MLP neurons of a small language model. Each row is named by its layer, matrix (gate and up: input weights) and neuron, and shows model dimensions 32-159. Each number is 500 + 40 x the weight over its row's rms, rounded and kept within 0 to 999. Numbers have three digits each. A neuron's up and down rows have the sign that makes its largest values positive.
Before each neuron's rows, "fires in" lists the words (lower case) most often at its 100 highest values on Wikipedia text that the model never trained on.

fires in: "next", "early", "last", "following", "first"
L6.gate376:490495482526519462567506549540506509479485405549517477463549500469544477488500485539492531505461570454540518480513529507447508534498510534417492549497481518564502532466525473511494462537457515518466501609522486579498536487523552466499472646524470465558504564580528540494555591511448446474476414493490514550520535533475456527526531468442486520485553519526463509472455439510487512454416
L6.up376:498513398502507471448497444576507430581462489509505552513469439454510460515566491523506524465481532505493433453499539481368433469453484501537462489503447507447533460466491446551497509490508564482468494543413501509525499458555528520496497540433560491407521494535555503550608481548464483518528462503498518533515560498494489502563449440459494549528524565491527507501527435427570519436455

fires in: "most", "less", "more"
L7.gate91:441464557405490551478544482486518539486556409494440532490490505490510495473519521519453477437520452504471525556487511447476484497503539503535504503525529468495500460450462446474453496540533435535465465514482550541470457569582516442496581443457554501450522473505490497463543446549431434525507473502467502458515632468512454627488522503508545485515454490467513526523470515525498534420413
L7.up91:466517480532553488449452503509464521501480501515520563602482482564532534477464490536484472574436525469501476519555518537478482538459506442517553518527540453478462546501473484423548451490513456443491525552466526529517391507495499456517507486451558438410585574483574472522485621561475456471523513526531483591477462455461460535518493514479482470519502444554565470515489569528594532414471

fires in: "he", "i", "she"
L6.gate106:472499410508557501494504464434476455520545537442515547524460395461520495518452519485543513488468524503471491519430427469498558431545533540479427478481533513435441504540512491448501534428522525478516495429429477477533432481522506374475528561473472470493525453481522487492595496468482526496429502482588443557515566417599465466523507575408494467526561534512498515570533494518452505454519
L6.up106:491497483547522542462487466523519521467536507461489544541469484527502451473531496563503479484490487464507522467420517512507581543506535464503448496506494450561438530492428485495477492479516481492474479490501587575516505484525512460560421501502458562567549531531492519419527529538456522519513545481527486459549462476532522525559468451480529489455486523513526500490553541548514455553492

fires in: "player", "footballer", "father", "who", "captain", "character"
L3.gate64:490474477497516479506530478455433501557606493607527482542429470489471507458507480480515471497519477508500516524515454459427545478463482583538507501499533421492496504516529553532543506544561501495508537464456542455478492423537506492475453486560449531510487512533498472510512509567525483462556537454519491555498493463510422511573580530413560476463427522514505527538483480558464453524518
L3.up64:459504470492410540540507549458530434554500482443465490504443350480462529512455526493444576463513604562476547518554480495458522479483543571505473517541476521499502547459476540493452480534518491497501506521465469599492496469477461497416549496492501442544478520410516516491502431499502475468500488463495464525479482475459497427462533434491562484534513439535533480450515502496504519546448

fires in: "south", "north", "west", "high", "world"
L6.gate526:496546486437593423574483458464463467494457447519509439526555492466521490483539486495487469477535504496534496534522471479494524466492495505517486519541471484484524488537506462574532508575482471424481475553461447482432514444544504480514463575552537501588500535505548447462556507486523506516519519464502438516462522548511394457522519467489539503544433474472546511470441525518482520520447
L6.up526:491499478576530472510491487466446523448530498526538520503459453430509562482546540556430414527501554534521554499480477562498506453463491456492517578401536439471553437529471520413450455538513503566530429520455546591502473471502496565521503551490530505464423485478531493417581453485529485586488514528603517528528453454517520478515500528474476500526501512447496507532456498565491482490493

fires in: "0", "1", "2", "liga", "veterans", "32"
L3.gate492:454497428488535553513547507471507524525519556493496557517475565454552486513488507452472473483498518479523571525498475514444533515541508525606454469535554483504451491466521531428535539471561467427511531512486475466493550538571518509491518493497458493501493520502511529552543518466465471512507544476490522501495534512518553491514502455450512482460541431451412569458582557553532490489511
L3.up492:505548405494475518463454577463535493552532453512478441492524567486506434494512510485459485462551457567514523486507557502515483470502539458597530492546514509475500479527533562454469497509484505558496515490513499522466580520509463539494475456496505479574414507383493544482522558424429627460492489556510520472486480527540557478475497491508484524487505415420571497510537510478524502400487

fires in: "also", "originally", "initially", "again", "officially"
L3.gate465:470438517540516625491493506492519545467492459419466517479453517507432483492495536518537501539505509600497467511420539465510504483382455520484519453485518522523521543490454481488495507494510554528491505440440498472502492410531522516513469525486541488527572516458481474552517420506490450514492440471500506534472516406487461540473463505503518500478462471481462462464481477498520502423483
L3.up465:463442491542458543468507520473528435516587459496476514449568464490521489436383445564472503529421497454453506462446486598505443512476469549547494482471529575457575473500481516507462492479451464515462428496550558454486527501600546468477443494510545498494515488460472530491483461511456510475499445541557447628506452493545489494513451466494505453553554485469463503494451523521472508507487

fires in: "the", "after", "in"
L2.gate13:510615510483469404513556487497527501497492469444529486523407375473547464492559573546513441509467518508444457447463508544481495504502558507582465465478485562505531506503510545487447450505543504523486460482488516546546477523494542440484489526559581481504454384480481424450494492558494542468506548508404434442451482501409505482503523532518482524457573502547517495488412466498491483520492
L2.up13:475502540514541426518476490470516508546515480506468561547458572466561508464572518559477501444494534590514545463484558500433498545507541421547489519458481450510539491539500475499451528443531509479511514501488562547536474439502441461541535514486582476502542527512514523484466552560450515486472483476540465480475506486512433471490500470506562444521513470509494503498464438514556514473481

fires in: "history", "over", "down", "released", "launch"
L6.gate192:520471481461453471506480464613435476436506511480495464502574605388458507444559499529415504499479517494479502549437469482509408442507480465526510528451491471549512480520488532518480470528488431488468491492578518521538448555530531493551546528487415513554498515472378508521536442471559471524517487467508506485514510464435461491485584511496488515505486501528481509469509469439480583594506
L6.up192:574495422459491391548540474447606488457485527525535502556456487492505480516543539528506503451448468508568522517520515574488532461537485465489460504439493513510545457487427508493521546513518506537436532497516464599519483522572563515537463539496562476444522523525508449511438542494567563445462547438524554521435478523469429521520409522454456511447521484497434493534522495498452545538515

fires in: "world", "european", "german", "russian", "japanese", "s"
L9.gate90:548527555511480487556440554466529479482460555521480496481515500544494455426506486524544506527472523468457483392511463531511455520461458509525576484499472528488553467460585518539497529618463452520514456553460455509553478554567544460494465541556537456496501458512413539465527494486452531477442445523520435564511548513588484544494499494461531416539490539512513483496484593523549558413434
L9.up90:496532474540525549421473500461524516530491540583446447442510504510569487441487544488445532421475494448470462482495417549460539525467486512586525463503459576483562500476451531546506483543516414499527492503519503478479470495548495458509423480502455461604555498495445523582465608472459494543494453526502495464414525490492546499520526455473522478454527481528514486495474469537577564502454

fires in: "well", "only", "however", "first", "one"
L12.gate370:496459493535489481475487513485466510524518489482526533426511526534476466471450536447511438478528433477553519574429573459398403521469508488554433513417526563462456569469501482489489486530457500521408535529544458531476528487542492472516471484488496460528483482496474560557545538510484441445540500503486458484496500503528503490483479554552534460487540512455481505516512503557499456518476
L12.up370:501499461561509581466510554453558517482519445544492485519505413426475532420488516468523494558511445449498499503531480454448495529505497538567463522417458512446491476444470498467573454486503500483429447472470518518486476494492524445567505529519475461553513528455441448534528514501499512525482507515522535417490493500477567562521521557582519532442520530444552520517528565625423481477432

fires in: "as", "among", "along", "once", "under", "home"
L6.gate557:474525532521543517540448490452575481434529528552488435439506506542443442428462501470527500433492506593495519418500518484447541509442427493492500576507429482509538496486463525488508508516496546486450471488500501427488539546527500536493561561466494460601496480435518503505492513522500550492490552493429462477453512513436518510403499521504554493439463489491465523475600487545545502503438
L6.up557:520509562520465424509480503490493434465561430479440544513541453518483490554485464451405534591487516541464458508471503417457511537520536534471417548479482534414473415507464575467494517509540453455447527493557496546503480466528509472483497497503503470539468504454553544498476539482542543486531529505546437533513515487559586591470537506458485533411552539524545476506438459555561469494515

fires in: "be", "than", "and"
L3.gate368:526538466483497452487461575503539490453485512564591442522557524457487471481493546522516522486541519512513613470433554511444458604504521528494539518483533529483487550464440504552477460499427445551530550476499518502517473495510535462489490490503543400464578547469490482484476456462507552440480585450433483492454481540475484595463466477465515499564518442480476440489519502473453542420405
L3.up368:462488449503522490578499523391467440520502529475486505541487560492540491465445548494524474423508538484464519515434460496482527475514512482497601545505491497463473456508477545419476569474398459475487524416579517503488472490476436549520566533513496467466448529466543448468487535506496450472465524533515500555480447502571491509482533469431476521477465471525491546545471403526429463505527

fires in: "as", "s"
L6.gate569:459479466506473487502500559495489471481481549558505497498447477540527486471462381475561529513511499542558483495455597516472385570489427546517465454524437547581483504479540437474470505505491519542489480534468507450488480529523524492493506538418489517491531486471478545590484544484497500504494505517472452458449497468526539568478511535512524545475439462483481440513538391479563516487497
L6.up569:438498445460521531422443445530447486487457455540533466486541432485528545525531450536512463439524534529483571477507445579475585492504526574516468571475551548553559510398478501528441517446514516539456575473454577544470465536492531429546423558478407424411519494534512582492479540521466514546527487471482485517511553543443445480504496480540507467424456511490487533522478489489538469507517

fires in: "him", "them", "taught"
L2.gate269:478524471529519487472458501532494443492502544476463390555483556440490524483488472490511468469484518497544478481490526496499525534532476449474456477488475555476536446445541417477529427477507476527474583495422485507557466511564536526433503412560439523533556514477534497497534438599584518496523526460537502485462530453446510514510513529419461565461484502528551533520437490472452532480537
L2.up269:556514520594436481535463520476421448458445520510500492460486409533449479555465478517556520524475446497508403476457466466497533474454483514483507500512550500549496591559445558456462503442545432520539501424494512474461497611516435442536553519481483477508462463467516487510528507501454476581482514594480525495478566528522517485563496531575483506550465509498563483503500502545512577493497

fires in: "south", "north", "group", "great", "majority", "see"
L2.gate338:507477505536489510496487508477442429457505556542460499488468518516494565516477472434513465477468538505506499492517538593467536524529493406475465516480482530485519360529551486520528516511525492562498571539521468480481492482546455470550420505516526524529462611532573548506472511531499501494497492450445472475514529516471561498500517546445516543566548508400475471513469466511473468483503
L2.up338:534445591511554552562591511491508469482506453506500519530454531485469551563522515490472458524543610481465501467533502487467531512581501491501553589484541544471517508552541463464461461470482457492485457498476473554499502444451494473541461497548494568503453547545501500493443506556503535530558441439517504523497421487500534425530538494426574467551437523481559531484546494580475424522521

fires in: "of", "two", "three", "four", "five"
L10.gate379:478532454544490595520467550511453522433471576529499542499559477474571488546538478535514551446459487541464418530477452494437496549493469473534453517464571463479490464554473518522458428499506476519490480457510490524523390468543479481463522483464493506476456509483558513524496474530445478471513504537466550467543508448480497461474528484457500498511565499438470495512599624565553547412443
L10.up379:442508500493509519489535549527568542507484488512481541536529563484538448515551450486582513459514442454491508525473519493496492506526488454494517553496458472572476448520527515489457554504559527490507519511471606481472513445424516495464553512474537440484459513514452525546475477541574522455441541512540569532459449474547491421477495454425550489551441439473483507513541527430501529455457

fires in: "as", "became", "however"
L8.gate70:537558498473443466460498550547494523526505530511485491579507518393519447455465557494503471487510464564524497440441509512507499488475516525470553493447456551515454494416487471444558489572453523503487498461511447518458515470507557505480471478468602526475435532507570609501517511447469475503533495499469429464440486494493508505541453488561530529484531440564510557512517504509445457460473
L8.up70:503508551485499527547485502506600467519525507474394471509482474499501570496487535445509493461483461512485465428573531418489556504500433558416564541439516499516531489465511455515486546529533561473474508541556508481499489518503490504501498526500502488505544525441483503475490443576510512486486431472467531479495445449443515554472527561415472519485499518544505494548523490534460467486422

fires in: "as", "was", "became"
L10.gate558:488569540532530487559541499492462512538506551500466557484448475465441494433487468480513452532523508514425459464483527536496450516487405578539520433514503512493532491489437484533473444540503487452502512536536493483411459462575551460485441525531523410491523508459533539531486475503440520451507515520535482510516462501448497526503538510449521486466520557507506529488500481433447465492516
L10.up558:508570533508471526471535495562492496594563542452509553589493577415492507474510517477526504505532540453525471523507498528538502545499502480447484563480531501427488562505479475366571529502504541425424497472497567481495488523468533513537486496558502486555456516512562495516518499604527480497471414415498513469458470485488453481428497611501561544554517442469452434576401483490498541558460

fires in: "n", "when", "because", "if", "while", "due"
L3.gate322:486407500446467491433538459533527447448450467533486563538500480496484469464481469480541459413506477522516550442516540371499470516463511529503492517555481544483561453510440462493525544457478522458467491484484490460458544599517568448466486502471474535528542555504562516502537510590552470497505474447525433472507521462505463493496444470503476542549457466499440513565549528491519548497494
L3.up322:497494452552468460491496544432483501518495516449482458450511463501523492482492524528432548452441456412499489438488478569505531516541448506502459497406499468435481472594550566465469464476424554514513490597525503513523483536489522435532466526477526524581507501469504500434493420469468434554432491592476489504594444452476506479516597540450456502475514549428537473490455515446523477535487

fires in: "has", "have", "had"
L8.gate527:470453483584572548563454575542498504488548447545577524465549531512437451508543510466451476433467517521478507536458515511557485493455549507462577517486492463488500461548409410523440543500536547541494512471474540556490434508501497506548491518500548477533466491553569573536521523511477539458476461447472514479464476480478474525507454465462539561500480463487452500462478442492535595423486
L8.up527:417495492461484503562514518532570523504433500522517612469495494491500478506483491583475509472570526506499469555484531500516480530489416500508474498472525571479503472557537464446542495525502520565498467481478571472442508525471519480468553551468491506467499482516475466447527454545496524418491519548493512492495512484530517552530519516494524583542524511485561497546517517526544543401501

fires in: "who", "which", "that"
L6.gate4:561445512524484517531472485454497580465485497475489384571524428546448441491563503511495478520576515528494555470479487467410495553552452526482539385502481558500492529527538516519427522508456514511536565425482512476515460497518525486527416464520475504528546448493467497536430414532450550511530480400466435499505507536461518534536520562520588498474503508553466521427494468582507493561515
L6.up4:539437480492477452538483513512508473508494517572484479515524460513559480480477521512445528521537551461485483516422503497490457510573536499525519525497472534515493524449498527501511562501508539515539513546460489506502525546515494474493503522523395465522450485545510466480523519448540414515450515506482506474568561429510523537506528449562457581482466417453475566629484491452453532515480

fires in: "de", "la", "el", "lászló"
L7.gate424:531468456493518427531495529485524558500552453503475472549582470421420497478517443515560555472518446458528540549491430454494526500483516488506482559529411563470544474521490501466489516426502521454518458544478536591513446481509486484460549504476509563473431508573497518472516514496501459535423510436530488551459485384530512485509490478489500473417556427540467493490529462473455551472458
L7.up424:423496568483463467448531515558532393524520425509432513498496515467467540545565475480518501467474462466555466388504479508496481482426492527524489498498489478545496462523512512539489519464580486463538448503487499569568428506546532410495454536466549551535505423518525531554539513507455502547463517463553472454419489447581452556574476501541475534447435490466418544449477503485479438459475

fires in: "both", "many", "some", "all", "most", "people"
L7.gate298:567466449458509483521492518485517540457531432507544535470517440467494506517534557505482531532542481525531477575531556542476555521463494481549551537479529532433483477493521518521466508511496483490456487450473486457517428472518509499576505460415485516575481596476476502529550582570498437466574532469503515489537526471529517526472504480528506529434462493418511557512557567505460521500511
L7.up298:509428424483490616516439553495518565447499536488480458498510496522561432466461499529466510529474433451501506550479532511464431520453454540533536533477446547515490432554605453505511479511544477461547434516510502586491564458484459474470474559467441490515445477446466601502566502546495466450523476519488483458532528485536479469488565468509513450474398511480462555464585537480528508462474

fires in: "well", "there", "many", "however", "some"
L2.gate319:530420463504488489460465547470462471482509497585476478508547501486479450422482477492543533451504507505527586501522493526490529495501488488419566477564525537493414489438472504456519464528528551524497536479540427523490540551505458481518556452439488477562543530534579566542509559456571555510504619501485501510486549528527437525503466519492489566471429462544525573516495474453497476457459
L2.up319:475446582540523543500544554498492464484423488453467562505511474499424487461502542487448494468495492459613417528556528463475435537502479430512524521437483547489458498543569504542500445481525527508418465495485490548500513497531520484502465464585503525498487496449497560454523554573526482538583539512464497479555493565427510437507473459596524536577546501514529538527483543490561477570490

fires in: "on", "common"
L6.gate7:486473526494461494472526507472522537522531549483452472525448467506471455513493479492555544532546497528483476480482514466435485490481448512509479488386547492558478562544524538514483418476565533487465446502515452480448534477532488482489567537534417486545539459484498503493528547556513510495467521540471518544488493504518445493587610516466521553523518491487419564509541468479445493494515
L6.up7:517538582572459571509541453550498497522464568542539475441466475503430489467578435430577527482476493448491549468485459498530562509545550575515547493446466556545512544520511550488486477487508547487458503573532579515483491510469476488557533513453497449491528472486450542548515525522484448484448490471451445457447443517431481486544481440487571487454464516449474525469534440486514479456553

fires in: "on"
L2.gate256:446468486441487469463526470518529516478547505505538435492488429505442533514444515387486500474544551462566498590509522491543615533499463491484475526525541537499386515504452485498501469470544486528495575433461448486468455566539569467470488515516519477523531477569497529465553504516505440564525597477493457506513552518473518507534488489479554545423500494506505594557523510467492550537463
L2.up256:511552532474495505419520491528489484568451471530520538487497497464503523432462420480526394537487459463540497450461493481487440477548416519527525480517517494545501477463473481537506524471460480512545492537490478459480560514501545516470523557465466497529506479493475581494427544384523512493452575522389460478485527573585453533532416494462496544439437486505526522489488513545506476536498

fires in: "also", "does", "have", "make", "wrestling", "running"
L5.gate224:489438506538554477511489515516500519538567495459570456538461500456464503462509487520482468405491501521507539478461631509501519525442521473447485462467540468456380450502466559461504494481553525451452526437498454532511423518494437508492539494461497561518521451556500484440532444495559531525521442472569525477447500437506495543565519590518512541508516525543508518544469436511480474420501
L5.up224:510559588522526501466627537454501514516558455451507514506455485511453471465500536495439484484548459541449477525472538522418446507484485536529498450553453536498500548478495522539586518519530584476468493460495548429563476479507510469549512431518475498478493491504518488501533490549499555463521453436489619493514423467557439566509476505512483474448516532461537438519491535443502455470451

fires in: "all", "room"
L5.gate190:487525528470436531515483535453498432429533472465462393463457491457576520531476562517460562538439542529488590554499501502468598491541514493518474535492505503486503450558527540480517455498494460490485487472466434457511553437558472479458532539489442460505560448534547546522523559541515561453556552509461478465496545548464520468440459496490501539470531466500521526487509511582479526479560
L5.up190:473460496499572557512511535514486495430498486515493552421484456501452472429511496441517531598478555497544467587569487508413488505450522519458503501526524528527520513480497511416443584638522468453473498513490488480507492472480491453543522464443558499515483451510497525488458455421539575509454517481474581472484546493490515475478468544464529513444444506484499464491553425452510482468492

fires in: "and", "what", "lower", "total", "la", "bay"
L2.gate118:495438460464508479522405481557485556517492466518450475510440475468517422512563457480467518513433562530505484525530543457529496562487477519553566477508499492440538411426461523465528489489515429489503551515514509427484524478488472458507473543534504519468526503427511505552448453518517522510520548506535517564411472450486445540570552471540527500413509531425473447502484520495552517498484
L2.up118:494562535472469393525482522433450465465495435427491508496484503557449467457487467501546507574556433481494473554393498530519618499551489502567473493493467566475562474453530505458589534474517493452438436515545554498505518467470437554456472493480469508458524567525500494520503529483504516458535440492573518451447468497535501516541525550477478429442547474483465469509439530528422509458487

fires in: "south", "north", "great"
L5.gate57:547566508476485446560475475567473444427557480550496543494516521448484550425453497545441447519474496435527488465511568493434502514528482484459452490455491542494477454520509485471520469525447537485411462492472535547492537533578481492548395494557512511549553528499511531521493547505506540499485486525499538445533538509526492467528486565480545511489431433515566487535536460542510451559471
L5.up57:504459469507521485483454456500452507508547550445500493417491545385498508473488522519441540525490569532493536515503527512475554433531559495465424481455556505464509530484506500409557482544463515485520430521494465459527497482479490499495577483538509516559512493482574455550441495537502528441519561467468495517482568453443505499506472490520456515464489444552510454478569479486482459484540

fires in: "both", "between", "all", "each", "two", "most"
L7.gate420:514448494536518456486496549478435462497543508508467543468506503506538553464475490520431481474463466506487485462409449485385531483541503513550492562484484479515511421500500557537567507476583512521473478467491520494524526493528491473544500538560514520527451470467607583504596522504473504506534535532539518553559581476512488466504506472457512550500556496463525473483506462486483548491452
L7.up420:565483465469569553524493555499521528470563509477529545447492506495551484500478475451447504525478495511540450536509450486526453487406508474513508561489470490495417457478466530479454502482588489521577419446515457552451480490470526504455442584452499477523515442457551582527519493513471445472530469581568512470567544558453490491501433447480570462477545462429526527526466477474418437509499

fires in: "due", "because", "considered", "find", "reach", "belize"
L3.gate434:561444424573510461537505519541413465552507530442552541508582482480444490492497486484493500480508525546552577506452482443566463515443495483457506505498472469438484454483455530471530500479450549447488494473445534527563466497548495493542451468550512440482590522468469535504487509528515403456564531500497515456417531481453447507452506486528494492462456513547522498503430458463481513466508
L3.up434:502553513559490485484423467494382469455512579570482501478520458505527484535484519519501541484481520469503520514404498484525499522483431536486498477488510498427513514512476555521533450546528448451478511490520551461479462500558594505449505487542475527397508474497444483432482526492435471490494524462459465485549508520495523552476563483455462454507594470466477515527535461530488472514586

fires in: "that", "this", "which", "what"
L12.gate336:515487556539510526523528516492406520499541499531551481508562532487480492498509447478458492472457528504486506561507475490438474559480483609504528541435497472472477517483513535502527544531428472444555474447506512457514478428502470551454459504482485418488440547551583531537505549519510509490548470495446477546452586531457516528486488509449490487509506443564422430511496487563454469568555
L12.up336:520544465553500470471516439569554561532500426497511474523502462573458451496412502471498565473452505479481549466462538503476561528552540445561471521534464535453505466490468481537557531508554447490517461455467569515498501519505503551529510502504573483507495497534493466539511424564497442499506545525533482451448487502482477478458417543474546483433451481517533502478519457572499549446453

fires in: "new", "southern", "high", "old", "red"
L9.gate23:461451500486568496574520528430477456431513467500577437548479493478512494523509561443528486542499520446480558538575557472523452496459512583474492481442524483429500472513464553499478497469516508497431460493531460530459500429513468518460496534505547460573484480450449464497564511493524499481575517440406499482522538547478470469526425482510517544473486517489427450578451525457546529506449
L9.up23:469446479549580428502509506492478530535486450541471506464568554571533490509511449424453532495496468607524493469491524541424467456472525543471540548428510486439497450545401491530521569457504454551523458524419437464532498514539490584510559485570496461489523533444473468461505486477496516468486490521432480536456556515479449449518435485545492531486464481511467479472490484413489541422496

fires in: "he", "as", "became", "eng"
L7.gate491:517571447488553462519514516481535473516541452438519458505498482517508511420480543507483428536461469541555508467522408483447470449496570500526565517552518500441499462516471559544450496575498499421476513486477483506473502428539520458535453468502496490618497491473552519493465497517491539484437504507493506471485459462550515465509521528448541465509536529486520522533436487498441471506445
L7.up491:542470559538518525551541428478537455552465539509478507432550549508462494562497543516465598536526433559543465437510513507559540554494519530496513526499531517477481498549539503481564443496528550505453474447471498517539501481454476529525477501509436490494587521471470442501527496498484515504523514496559472514495455474460391536592520536517536496466457503519485522535569470529500521472459

fires in: "as", "been", "became", "become", "being"
L5.gate101:452531463539512567526526504428501535482549495530486551520428465494528469460449436511602431440504499513579486450485496482467519442482499536508450559455531527508493461547538538526533554523539526505445473428473530523435476501559530511533485564495411494491555537489574496477554522540511449495530540445519438584569504467502494525531509562498526561512480485452527487539484514502491468510461
L5.up101:487536474472488512515529491505592476527529551402446545530448490445530442490476502499585427459504562515525515383523519464534495478488509519558433504551569553432582541522538545403506486564525475535485483504544514428467516445466509446526542512513542485474528510481482522534509553461519484533485511562469478559493437494504482486480475478512574532496511533504468495470501500464480396545578

fires in: "at", "with", "age", "aged", "september"
L3.gate45:558509459468513568481524404519532510526496514541582578502471486438477477513489481482471423451475470502571526523556549524427485483439554558569508528484535486504481539479438530516410549464456508489519504534485493506503543497495514493587502453481519536421498480543519607533517480486489550485513452548467500488442518432543472564591457500495602563450389508546491478492504475521485533491525
L3.up45:523522583517445543456484432508621439584416521475478473471521506519510524558444462528425452524433484496500570522565460486481444526511533564489474454569482501464501486442525539529486511479427452510486505527510441507541528559544485488553468508540602531538545532526510502469538525459517518427471526525503512527528513515527460461500524534446507517457533535471466506513428430549491562491483

fires in: "to", "from", "claims", "follows"
L3.gate389:560476544498538496489451407541446460538558482521472468536539479481435479452489508474468490445439555420509514464521485498507573515529492573475453495527461535465540502457553528506479465502525536553440485478538487525559504529540520482556440512494537466457504551522520522455502456509585410519539505509529533439528543492501463533555578436497507521477520542540494538504453503549477502489475
L3.up389:538519495491531598503463472486443468527441475514484508512512473469457567467505557523518499515547460506568543471493520534511499475501575490509523465544590470555508439499482440549514551440455572466426361551509523544543514471476466475505515510489476534535457518473448483491561550499526529495499555521461475399432470536542503517491566536468513595508460446626534474584514485547457522536423

fires in: "the"
L3.gate147:478541517524521536545499517423500478508481412550462504557494458509509482436509503519518519458539510564485435527510524435448421562463535505510509417477452466591488473547488456450496471520530558490500561515451559532478511552485487481512497446491557510482490524523556489595476567515585504529411474501448471445501568435529440530473441496480446542500554480527496536542465452503501512445488
L3.up147:455519544525488494561507515571609514521498558492496520500517521490517429459540589579530504524522494573570489441576493564566533523532424511523515506502490466562482524442496513476395497508528479550522549492534510509462533566465481500534508469523477571515495512455457511535469515414520484469514492479532559507461491548516529501522508496520466409463500481521504451488525480518549488530468

fires in: "this", "based", "which", "chevrolet", "thailand"
L2.gate281:500494515470474472551512490502468571505552441510503472494502545467483545484501500467513462456487503480546552494460525443465484500503477497488524565503544501428464482466468398539510484514467514521518531493489570446469529528547520406541490544581526459502482474543452567562465469456528485566484597521444487457474492517466464512512516428539576469483420486515485462486505461490493528566532
L2.up281:502521490506520492549428574544475504450463474546431456537507574497422570531455535501525494479501516483494523482522577486449455543553498485459406454497501462481479487556545523480475482553505458477526524473482543463511511546486488457538466529545513498462494475605501510518508499448465576363525534575512520530514491457493520488466536468524491476533505492593417436495491443580513513487532

fires in: "most", "university", "all", "among", "list", "no"
L9.gate18:471434489483528540478458454527497480494490524631455460531507528519519482411444494608461506489455469463552495486502525493385459495451436416470471531564560444498491462454524555491490461501564481529504482498402471505462491444551498479496470494489561510497505544470538487540509544491474530556482491473479419457491497432495481449479480493511528546450548453474572545480399489533503510497418
L9.up18:383461467564477522501501540516607443537522449529491495518490508534540493474517522446508520479553479473481525499540494501485484508517446513461497476519563469459481462436509534456562506483456459493495457500575528524489467573503453541447511516486566480468548569449536450555466434540536537469472481527456493522518529523479457507415456498484534459413477452476516416560497480514543482465460

fires in: "than", "become", "only", "often", "never"
L2.gate415:498503430523433493530416554461505467553465512487510508426548435502504502412466482474501479531530499504491472482535486486493432494556506553566502524484565537440540527473430537508452519541491528481500469540521449436510538507476515549538502535531480562389573548456538524521540488435466426492480398471508549451472496484502486550514464463477450538454462476545550470486510458519474504474400
L2.up415:550534462546494522509515491463558534463494501427420450510617592563481528484385499531447548502559513443428542483545497484545528502532498488472536514457514585410490448521502406555512405467457475507510467538552487427493536465480496494492562518463463461529503498453524449524529505523522439533440484583497552521518532459505519522518535521393584535501485501515517496466527528556499529535499

fires in: "first", "second"
L6.gate324:464507530561502522566456474458477521501447573455486540489482517439528554522386498514536558467556447510482464512423441519509462451435460540550431462595512496506524456488532479504498501518527576523483510489454500452482460474558551443524529465544485486473538507507487493488490552511461423504554490519541543546470506392489452475550500472526628489476507488501479477505470518478480513468551
L6.up324:471469470487446503425539482566546411547431481530483482524540560591493548490481409507498460509441525446477410542501480471474488566514508577457520487485499424499509446527522522548528494502535512501480474578502483586471576498538521570528543495486447555518420523493543531500548502555464538480492439476484509476537526447434482459507469513455524424487498585488546480560475506500579464403454

fires in: "to"
L5.gate309:519529540512555425534472474537435519441498458570450500474521543466556512483481468554458514475522566457528492555479540502455544490463509533526514521481433499498496464489531512524584522463570500460463567562530495574539539441525503438481532477511447514532447489473511517444391572519560471574487525518533488485430528568455525490483564536414558543532526425523490489468512452500488481459503
L5.up309:426510551533502535542574523461480498507445507428496492573516464451535523523491456534484489517501461498452533507389500483526444459461563497545492459543579521451500472561502483518436502503473458513484448503514504483541504515476512479466525476461499515524469412464538424535489498514564406534457491574543458521475453527559598522562486516461501567542563498542516542511501530503513470473526